python train.py --n_layer=19 --d_model=512 --n_head=4 --n_kv_head=4 --head_dim=128 --d_mlp=2048 --vocab_size=50257 --activation="gelu" --norm="layernorm" --norm_place="pre" --norm_eps=1e-05 --positions="learned" --qk_norm=false --attn_scale=0.0884 --bias="none" --tie_embeddings=false --parallel_block=false --init="normal" --init_std_qkv=0.0271 --init_std_o=0.0336 --init_std_up=0.0388 --init_std_down=0.0388 --optimizer="muon_hyperball" --lr=0.00694 --lr_mult_o=1.08 --beta1=0.95 --lr_head=0.00469 --warmup_steps=200 --schedule="wsd" --decay_fraction=1.0 --decay_shape="square" --final_lr_fraction=0.05 --batch_tokens=[65536, 131072] --seq_len=512 --doc_mask=false --train_tokens=1327000000 --steps=14630 --dataset="wikipedia_en"
MLP neurons of a small language model. Each row is named by its layer, matrix (down: output weights) and neuron, and shows model dimensions 170-340. Each number is 128 + 24 x the weight over its row's rms, rounded and kept within 0 to 255. Numbers have three digits each.
Before each neuron's rows is what it responds to, as a language model described it from the Wikipedia text at the highest values.

Responds to: The article a/an right after a verb or preposition, opening a quantity or kind phrase: provide a, use a, began a, as a.
L3.down1974:147105100109110137156121127118089137173115113098149099163103134107090164108084112130082099171165162115131121106118117120129146131161117139134126124135151123097109100092177124130092143105133108124109149097142134149135113182152146141148103206122129105122142140133151146129123110130153144129120190153185133146089080121143114145116086126119066131113137121107145103147116114117118156106118099154091126166098149109119124141114095142084135120103143113092132137113157135130134075111104142086119119154102185102141149133107

Responds to: Connective words inside two-part phrases, mostly and/to after between or from (between December 1978 and, From | To), plus scattered prepositions and table separators.
L3.down385:147135105130111093127175151098124123160149152172095129080102088129146172132126125135139110139074129118135138124137103124143158084177116094131118056144124145125156094113129151125159084155097083093148122117119106148143159145154120101135102145078143101107148108153120127112158125135116102156087110112136133136095115130126156123129122138110154114124126104142154129134103114178122159159136143147137086111076089111162149133149078136147132150091165111132112152078139167123112174115109065131131134141143141131139140151092

Responds to: Line breaks, spaces and first tokens of a new row or line in tables, lists and match reports, e.g. a line-initial space before a team's scorers, or a new table row.
L3.down1369:138129150170162142129137110137146136114148091183058127149140119102143128127158133151127123117114121118112117128146106178145144112151132128066136115131108147118127148101065095131127125104144116136120160159077114080139139123134071092162118102127148096119135144120124149163112151126142108110112147142131175130121168157139144095147140132084066156099108136156135099138096171098121150114120121109145149120140129134136142137101171118136099124161132165151155134134162118119108131159156070170096116100091081122093106143140

Responds to: Word-internal pieces following a word's start (s-ew-age, unth-ink-ing, green-hous-es), table cell separators after numbers, and "of" after All.
L8.down1999:159147138090108101138087130132131175091120124144097156131100137134127162102164093138160098147127121130121111151117115094105120172115145111085069067115133141125140133184116179179121156150108125157135122138161111123117135137116120142127120146099110091119119126109100125127162142115094118153071120127137138139112150138152173162104147171134133181110110115112130142140098115106073138129116163103127055105114138086133156140135128120120136110118138147148081139129148124145133140117117138108172165137168169144137099135136

Responds to: Second or middle pieces of words split into several tokens, often after short prefixes like G, D or und, as in Und-ert-aker, und-ist-urbed, G-oin'.
L8.down1109:094125098127161131122161151125113121178126142128143118100147137128139154165107125119161153130175127097110115115114108085113085152145084139107192095115140130137132106158139082123107148106134121100123137146141137161108173146083167121107154128102123113128122145132133115149142161094114116127064150124130129167133158169129126127161115187127165117127113094123132179129113109140145130115120100155130073105173106192140125108169143126095152106134137130130142130145151160095119129203178140130123096117137168110140155124107

Responds to: Middle or final word pieces of multi-token, often abstract or evaluative words and some nouns such as concern, trouble, peace: rel-iance, emb-arr-assing, uns-uit-able.
L3.down92:117125136103137102142092118109119087120121118138067126094113105140066098126142118178098148147107121110143126105148099130079135152137137198085134148105100160160108155091113083109127117119129133144147133137131109149146149165144123128098095150135113128120114107157112161167211106083126117133116138159139154167106134177122159091109137137136124084115111138137079147086198139124101092136092113144159120116133132148151151131172120133129061111119128103147157124167164106139115157127159131132140119153125164133129135118134

Responds to: Second pieces of words split after a short first chunk, such as Ab-andon, ab-ide, Ad-just, Ren-ov; also dashes inside scores like 25–22.
L7.down259:098105091156136123128158126141098136111116181166147130142108153117160155154088084139125147130144187118113119140132136150111093103151103149132112143126086148166157108151102124113093131117115118100145129149118125125142116080162127117093102157128119081083133103161120117105125161121080102118142117152138134132142106132132130119165165155118140172102102111137145117133144107177122088180101111138129087150107118113113136157123157128138144108120109140148087130163153156124135141113164080108157130128111121125097097178165

Responds to: The last token of a modifier preceding a head noun, after a determiner, e.g. the AT&T Stadium, a 1999 study, the longest match.
L8.down288:116060099113129072111097144096115121121131130126156106131139131105093108151163090133095095123169142128102110133109144141146121115141139148148150117121099120113125111140128113096089068119148162084080150106159121145106134141125122126166117130081114106120108120143128118130166179096151115133134130195149123121148103182131147135151110149154156134132138107176167115112117145127116106101132170096118127144096123139128140172131107090124168124128150101096075127109161123158143070096165121138119129178125127100104130098171

Responds to: Tokens that introduce the second item of a comparison, such as than, to the after compared or superior, and higher than the.
L7.down922:138133160137110100140122128123089137154101136144130116129133114094133105098159129125111082146114122122123154178162105150089145123119127102183161105119111118100103153109120139085105106126137137118148119103099110100108122143126100078067100149133132134111103128139117103119109135154124112104125106131140134152118162127123096137079153119092121154137105128122153116130157149130109132166149121164116099108183157104146138136107171106117090126158109123122163098135129109164116173121165106116131200146189132172153135139135

Responds to: Prepositions (often with "the") after nouns or verbs of concern, debate or review that introduce their subject, such as "concerns over the", "agree on the", "review for the".
L7.down326:143143101142100144106110142136108117146151123145119134146167156157153090167156139163126135104099176113115154132135112077100133087177158114131137097096184162133120172156111147098115155117135124144105125147103140192121123121104122155163097106111121103115127113116121103128117108151105133139159168142137135160160141121125124127123100126108135135158111096146098153157132142103147143139080121119152109154121136186099113122116115130079140144113161130134134132137155202124144092115129119108121119135140103086160157107120

Responds to: Separators between numbers in sports and election stat tables: cell pipes, score dashes like 25–20, semicolons, and +/− goal-difference signs.
L3.down1995:139153124118092141099135092120148108149083120113142162143133105138084136106091170122096096208116164116091123155146121148128113102083161130151105145146143152072113157135141144110136183131150084139090158124152114158064145141156092132150194115091133119145112147088122122070113133082094153162114166118103129110108091133142133110153107131137129106141131143131154163117116125119119161135123131165153125095160152105095169144109060123166140109152148124119105121126128150127145140146112124127107163139142122118109143115173

Responds to: Home-team goal digits in football match result lines (Linfield 2-0, Rochdale 3-0), plus team-name ends, separators and first stat columns in sports tables and infoboxes.
L7.down7:134107136127107140177172138131141128142158149151120108162131062093143146104124148141172122143143114135100134118128110123134119093133144156127129123111097110117164129114083142146148141103171112113109119149118092120152121103163104132158132134125113121111137090106157107145124146149103167106123126122088137113093152136121137142138130098100135155128143069148175118127104076093110120100149125096129148113148155100137129170140083132140146140151141106132159108187166093134135126128121164101118098139063154124146118100097

Responds to: Delimiters right after a number and before the next one, mostly table cell bars in sports or election stats, also decimal points and time colons (8.5, 5:42).
L7.down343:159148171095122138099154135144117082141111132097143136047103160135126126129123129108144156136089123124136155139148138182147122119123092119146113145125119143126134089128122119071138125138209135104082151124096128117139142135127155100134188117105095095101130140119131145105082115126076116110172087137161160092157120180139150151141133125116112121134121102129134137143070168138104165154142172138139123120136138136121109162083118155072135070114099120133137143113094134111138117127142165118158115086164187147122142098093

Responds to: Opening pieces of split words or set phrases, mostly in biographies and plot summaries, e.g. pro(-government), post(man), born to, died from a.
L8.down908:152111151117136128111111157144101104113141153126096110144116134122114172118135135129139086131086154103122104134102140142120158162169152167139138149131156153137106106122140097075133133133148143145144075111136131162143133117140144108128135149159130106119117136137118118141099136158108161124118126123144134153106139105126126105068123116096100128125137151122153205147098133138204099124088135150159140157107114100098094102138144105116120115117111153107130119108127117160122140112134119122162186124125133094113132090068

Responds to: Adjectives, units and hyphenated number compounds placed right after "a"/"the" or a number, before a noun, such as -seat, -year, mi, long, new.
L3.down2030:093111129116135108101170105126105100115103160111159138102116126136084115124113140135157075097112134092115138150157154126116141086162133135179141146088154102154129142120114117124105116101124150176117126153159145111132139130154120140148107101096137150183107077094158129164166121061086101144141132130143093150071133130161155136117153169120096137156170169084128133143155118112104118107132143119130095141170122123129170146096163181104128098100110125107069104086150151115144134107085126162148112149119117070150110110126

Responds to: Middle subword pieces inside uncommon names and words, often after F or Th (Amtr-ak, For-ad-il, F-ow-ler), plus digits and dashes in score or column sequences.
L7.down1863:116112144141132141090113139129162153133121093079177147147139121117114186109132087145179161145128122098100170122130123107135121133124112178140100140124151111140125131133132106133136112130142122104097139092100124126087141066173110086178121147130143097162146112141153134137079114148112087123125146069184131116164174135086141173098116096129169123115138131175111143201086136119104097128126105134131168158138137105145102130132115145160129167146109082129139161145147120122130143107135102151123114138137125136113146089057

Responds to: Prepositions, articles and conjunctions right after a verb or noun that needs a complement, e.g. "ends in a", "basis for a", "coupled with the"; also second score digits in football tables.
L8.down132:114135081158122079125093139109123111138120118103153085086107179170070117162104124124109111143130170079146129108111094097186075131119129164093160143104176113161146120101144101121164145116152149086143157118111102109139122130078140101100143104097109139143124146103090102108140179132117109106118168093148142084144113150122094139109135124130095110151141099153189128100117117119132169145119108137104146149120129116085138148113097091127110132099129104100097128104074095141106136128140128136146139097085150103107130138121

Responds to: Words completing comparisons or analogies, such as as is the case, than its, compared to his, like, since; also table fragments and score dashes.
L8.down264:156116144168104091124117133130123178120115112193112152132159109093119101125117136114125125128123107198101131133117137139110076165096131107148145128123101128138087138105114125132139100135110112094132130147086148093158125162124149093110107157131118126101138123133136073153126110103161160083118061160118136149121156089112105119124135114122097161196089132132165168143144110112153175126103136145153115122117177114105148123134163088117091131148096142140117087113098132159091176129142132117116167120148119163129083148111

Responds to: Word-internal pieces that continue a word begun by a short preceding fragment, such as s-ikes, res-isted, hous-ew-ife, in varied text.
L3.down460:085132169140127118153159141079094113084132098118125116136118132119101151127132155161139138150096128095140132132122119148131136128080165146105091103130131100154132139124121106107131100127181099074138104094132145154115102096172157127135109137119130150124155147125138128168149092161134152120128105113160111100157151150143145132113108140153146151117108119051121115140107113111180094133113090144090127124100127124109160088115183162183125138120123101103105155102154143137104142154123137114135128153127115146115154126120

Responds to: Two groups: second pieces of names starting S/Sh/C/M (Sinhala, Mingachevir, Shin'ichi, Cipriano), and "to"/", the son" after biographical "was born in [place/year]".
L7.down258:133106127138096095146132162110138137111137106118187114158134114132173163133129139115127107122170138127141167111147129113142115104160133130149121156123120091109092140092105133122121079159140112111128114112112112134141150126095114115102100142177142140125127141147127109186152121099114103148134115149114117137116144118125124119109133130122138145174128115130128107150150102125136124124091143155132117178096160170136146096095071140137107132108119146126149134122081153116105138092133134142134157148148158121105179148129

Responds to: Prepositions a preceding word requires, e.g. "in addition to his", "corresponding to", "insights into", "feeding on"; also line breaks ending table separator rows or section headings.
L3.down659:136087142141160120130132093137168099102102150124154144147143129162176159080142118150144105100121125147113144162133100124111136112113142137140156095133145103125125117161104106106173131134150163121131128168112163145127092147086139142166118144142134132121121117055147119108103126123084081119168119156136097134115147092094104176110123101144097174100080155141110117175122138157100134099167131110117176174102147128116137143098141130124120157142112137100098114155134145154194149103078099149134167118158095124105152138185

Responds to: Tokens inside wiki table rows and data lists: number fragments after decimal points or dashes, cell separators, as in 16–20, 97.60, 20:30.
L8.down1326:130132096163110119093150110098117138120148145118123125061113105134124145096104126113082083127121150121121131166152114120146085144108150155153129123145146125135118173140100130096108134174146101145134106089147122120148126127181142155137153172086128125149144101120080144162143130145115153146114110140170092124127125087166109139150119060159177151107175135126136147131153128110140116163132130152151119153096126111118159115135114081100118100087125112133149120143123159154139131163134178129155125151106137159133118162151

Responds to: First digit of a year in dates (2009, 1970, 2014), often in episode tables, plus function words (This, for, that) shortly after a section heading.
L8.down1474:128143097092124092131141160128133073088122109143109131126170126143146116144130129129151158146108096153139158055125178122144138130117100120138125156140123129105132149080113159128114140107179119096114136098117138121141168143094095122134080092124125096102133136166138120153160137126162126162116097119079153112160126131125131116136107117102092126141121127106116143120097120126127185036125113102123123133171124143123080119148137140134127144136165135145139127126158114137147108136153139115136108177129105141096178084172

Responds to: Word pieces in the middle of a split word, especially the hyphen-plus-letter piece in hyphenated compounds (set-list, come-from-behind, booby-trapped), plus fragments like disapp-ro-val, ev-oc-ative.
L3.down859:126142150126143124095136141093089109100144156107162109093121119113150131152172120123167120123094099121115162109165153124110144181113132158110126118139152160141097108139098149072112114131105109109137147160131119150138161116128160093110126162139119127134112101096126149143118094102135124156139067113150131146151185131160184165128130115128098138101082143095118114126121149099157103139168099134118145137155155144107165159126128164133125143115128111121133150174147109125081107125145080111125143150141133124115134085159

Responds to: Coordinating and linking tokens (and, or, commas, "by") right after a noun phrase in a list, e.g. "size, color and", "speed,", "scale length or"; also closing "==" of section headings.
L7.down574:152150117109111131105134100094148126101124153107137097169138107122150104119133126091100123101106116126125116138146148149149167122177146123161129110125126142151141154096135148073176155117107114119126103148122159117113115101133119111085071112150097142121146085165107181126158119141106108118122150100118166158108102103140114117098086130095135091105115151167135178127110110101136111107127118146126135119133127105143166098164137101142127126133148156106106161085142115153097115090140103133150131126125099140120140118118

Responds to: Second or later subword fragments inside words, often after an opening A/F/av/air piece, as in Av-ro, Af-raid, airst-rik-es, cont-empt.
L8.down1383:100109111149123137103092110129149145135152084110142115137140092107102119093114129117119145151133132116111178070117119121117093094147138135128151113119134083124156123182168158100150150101127122128112129115126176127115172129114133142113157127086091097135153123134112123110133153116148165116160157103125138116169153184098101124105163098137108113094121097143119151096124124140099105115128128169156162160141133162117100100103159092137142131135148124093133141151139083129108116088112141107151137107102174115159164125114

Responds to: Digits right after a decimal point in coordinates, percentages and statistics (e.g. 40.1, 60.89, 12.500), plus cell separators and line breaks in data tables.
L7.down1190:173121143143157115143124104126101090124111107104104102123156142137138136068100126125164114127138125149149112132146098133159103179094145139103119108112149100154112079128134134114122119133181125178180132155157129124127131150094149132086110087135114133128134120145117088130097101154146173084086134139145132135152127144154143127099147134187153129099107190121137157104200147111151129108170085136162142160139122148127151108146115118107147115123129116117170167111093181129094143088098145141138114115156133151134124148106

Responds to: Numbers or modifier words right after "a"/"the" and before a noun, such as a 1943 film, a two-year contract, a much smaller basin.
L7.down1021:143133174105103118089133168100106138138125183110094118090107156089090124133130077111138138140133140143121105127097151139118118159133137089123171097154127125095137134152080127152102139142150141116105123175124116135118142156139116134153124153126160111181146120114129150100158181082160118113130082117137110125111157124122121157072121163139124148128124091143111065166124125125152166103120130113119110130150089156143154142117107140174123149127122142147124170132136120126128135141148112144126117127166095145134123085163

Responds to: Punctuation or verbs right after a person's or group's name that open a description, such as ", a" (appositive), " =" after a title heading, " was", or " –" in credit lists.
L3.down906:155099163159138167168128124101119134109127113167145144127125165130113150141093113138154122072111142176200133123108128147095116117165105141141138134123159116101093113111143180128093125119142140148106129120135132163111138170115118160098143142144142154114119127127153100120121156090125108156102151137117136104135140131146132076105141080154109129098119187126126154120091085084069107164108128080121124108147143167092142138147085090145122176098152132140123124120099095133124163152120101107151143146080146155102086097148